config.toml
num_hidden_layers = 16
num_attention_heads = 2
intermediate_size = 896
norm = "layernorm"
norm_eps = 1e-05
qk_norm = true
attn_scale = 0.0884
init = "normal"
init_std_down = 0.00326
warmup_steps = 386
final_lr_fraction = 0.1
max_steps = 6179
MLP neurons of a small language model. Each row is named by its layer, matrix (up: input weights) and neuron, and shows model dimensions 64-191. Each number is 500 + 40 x the weight over its row's rms, rounded and kept within 0 to 999. Numbers have three digits each.
Before each neuron's rows, "fires in" lists the words (lower case) most often at its 100 highest values on Wikipedia text that the model never trained on; "fires on" lists the tokens most often at its 100 highest values on Wikipedia text that the model never trained on. A number after a token or word is its count.

fires in: "at" 52
fires on: " at" 47, " At" 5, " in" 4, "t" 4, "a" 4
L12.up752:559464530512486599428500527484494494516461521407551531528507487501461472540480479546535485499462474500478564496534462451461516506481458516471474461532491553535501532498487586454475483463497488512511513380418509531499404392516439440505478474484516541526561585517570517564534502512478449448506495495498523615501487582530489522468476524531508609449515544474519446580467539507519543499512

fires in: "of" 19, "is" 8, "california" 8, "climate" 5, "was" 5, "athens" 5
fires on: " of" 19, "im" 9, " is" 8, "if" 8, " was" 5, "hen" 5
L10.up745:471505470554460531529518455439411571458423539477507479583598534473433553509479485524504520501530494441510480501501521515480464472516489492483456493554490560548469452583477539532467529544419517499529591500453473423555522515504442454445422526517556500483466526502453529504539484529493562481464451543512505530472474430458519500450513582486565510492517441467459458498493452475549459504532

fires in: "out" 18, "town" 11, "port" 7, "down" 5, "over" 5, "outside" 4
fires on: " out" 29, "ort" 17, " town" 14, "own" 8, " over" 8
L5.up7:536466530550521554420478395558526511540477483509539519530488511536515430477529459493505538450426535525525503494510480440447473442482531513475436531516518500551452517468462636469495445569492531507441473479506471548486491474458542506535482500510479513513526499459518417519522485520472517532556465522502477552560494560498515434470533493510446503450492518531520493476459483545405531546500

fires in: "united" 42, "s" 10
fires on: " United" 41, "er" 13, ".S" 10, "l" 6, "re" 4, "f" 4
L7.up103:536550451445476478415514449457487473504501520484482520545488526495517516489427424464462590527399474487544514529473421522470457439478477482599456525520500487479514486445462548462478443512531566533479519549492526532460457539547516509481481425491440456548459537537508539508492503507475551451538458435517538497519531516494519451527519505553501456500481461483442480520501549486505522466501

fires in: "of" 50, "although" 6, "connected" 4
fires on: " of" 50, "im" 12, "th" 6, "n" 4
L10.up369:478543489562513544482501470511538584477549523416569499524478537555476431497442429445504528505473497517470509460530531493473469470488518501460514460474498567514543430543504516468506492496524544478398513496564479389439509460469483548382522539554428485425509495532387424468508527523452460521467552422528569565585451527560539524528557570468464447508547472485486489512481494522488511442545

fires in: "has" 31, "have" 17, "had" 12, "can" 9, "newly" 4
fires on: " has" 31, " have" 17, " had" 12, " can" 10, "ly" 7
L8.up57:490454452487485473594468502581494501487538545483499520471451518536509497506495535503478536496483498542493439529522507539407445528441485481485424485547495458570512481478479508557535460611471471479468543491517461502502529551424521529548498513495504468488521495467519466533562527496499503535488426479524458525514445562490563444535415511497550477501532479514480473471513538535469519549494

fires in: "and" 46, "or" 4
fires on: " and" 46, "it" 8, " or" 7, "k" 4
L10.up519:550519494580479518473498518588451471535539466455513496464443518470483516520459573480544500472524519592562519448513486465479497473525499505479499477481438537411545524440522525493515482464443542464519509456418523440454490513513549514470549531482459482525485448466502529466480475492485616497502479484452468535547476470513509548429457544496505418531534512437482491543532528423480500461485

fires in: "with" 19, "won" 16, "for" 6, "received" 6, "isbn" 6, "win" 5
fires on: " with" 22, " won" 14, " for" 7, " ann" 7, "N" 6
L8.up399:425525522468477533524512527548508526441480491505499520467468549557463503531432509480538526504455514490515559522513490496502528445492537529474492480469508557571525536488491511552436592429509550524484476522481525475510446505515506564450506454542463397546505496518488480492496484524498551442547529500469520601498391479533450481522525474486493480483585537493516508514512475462522540478607

fires in: "at" 79, "attendance" 4
fires on: " at" 62, " At" 28, "t" 8
L6.up144:448490509521493568455508463523471478481478452466484521548482479527488539485472524429499609475452557465534520512522438483513486482510512537410470521485489536541536494461526523482428532417466527484493528444511523516500517439453589539466474462481485512557473455521499540575516462486483537521457484473518510616528474580562507448508494508469480397484516516433493371499458470541523484559527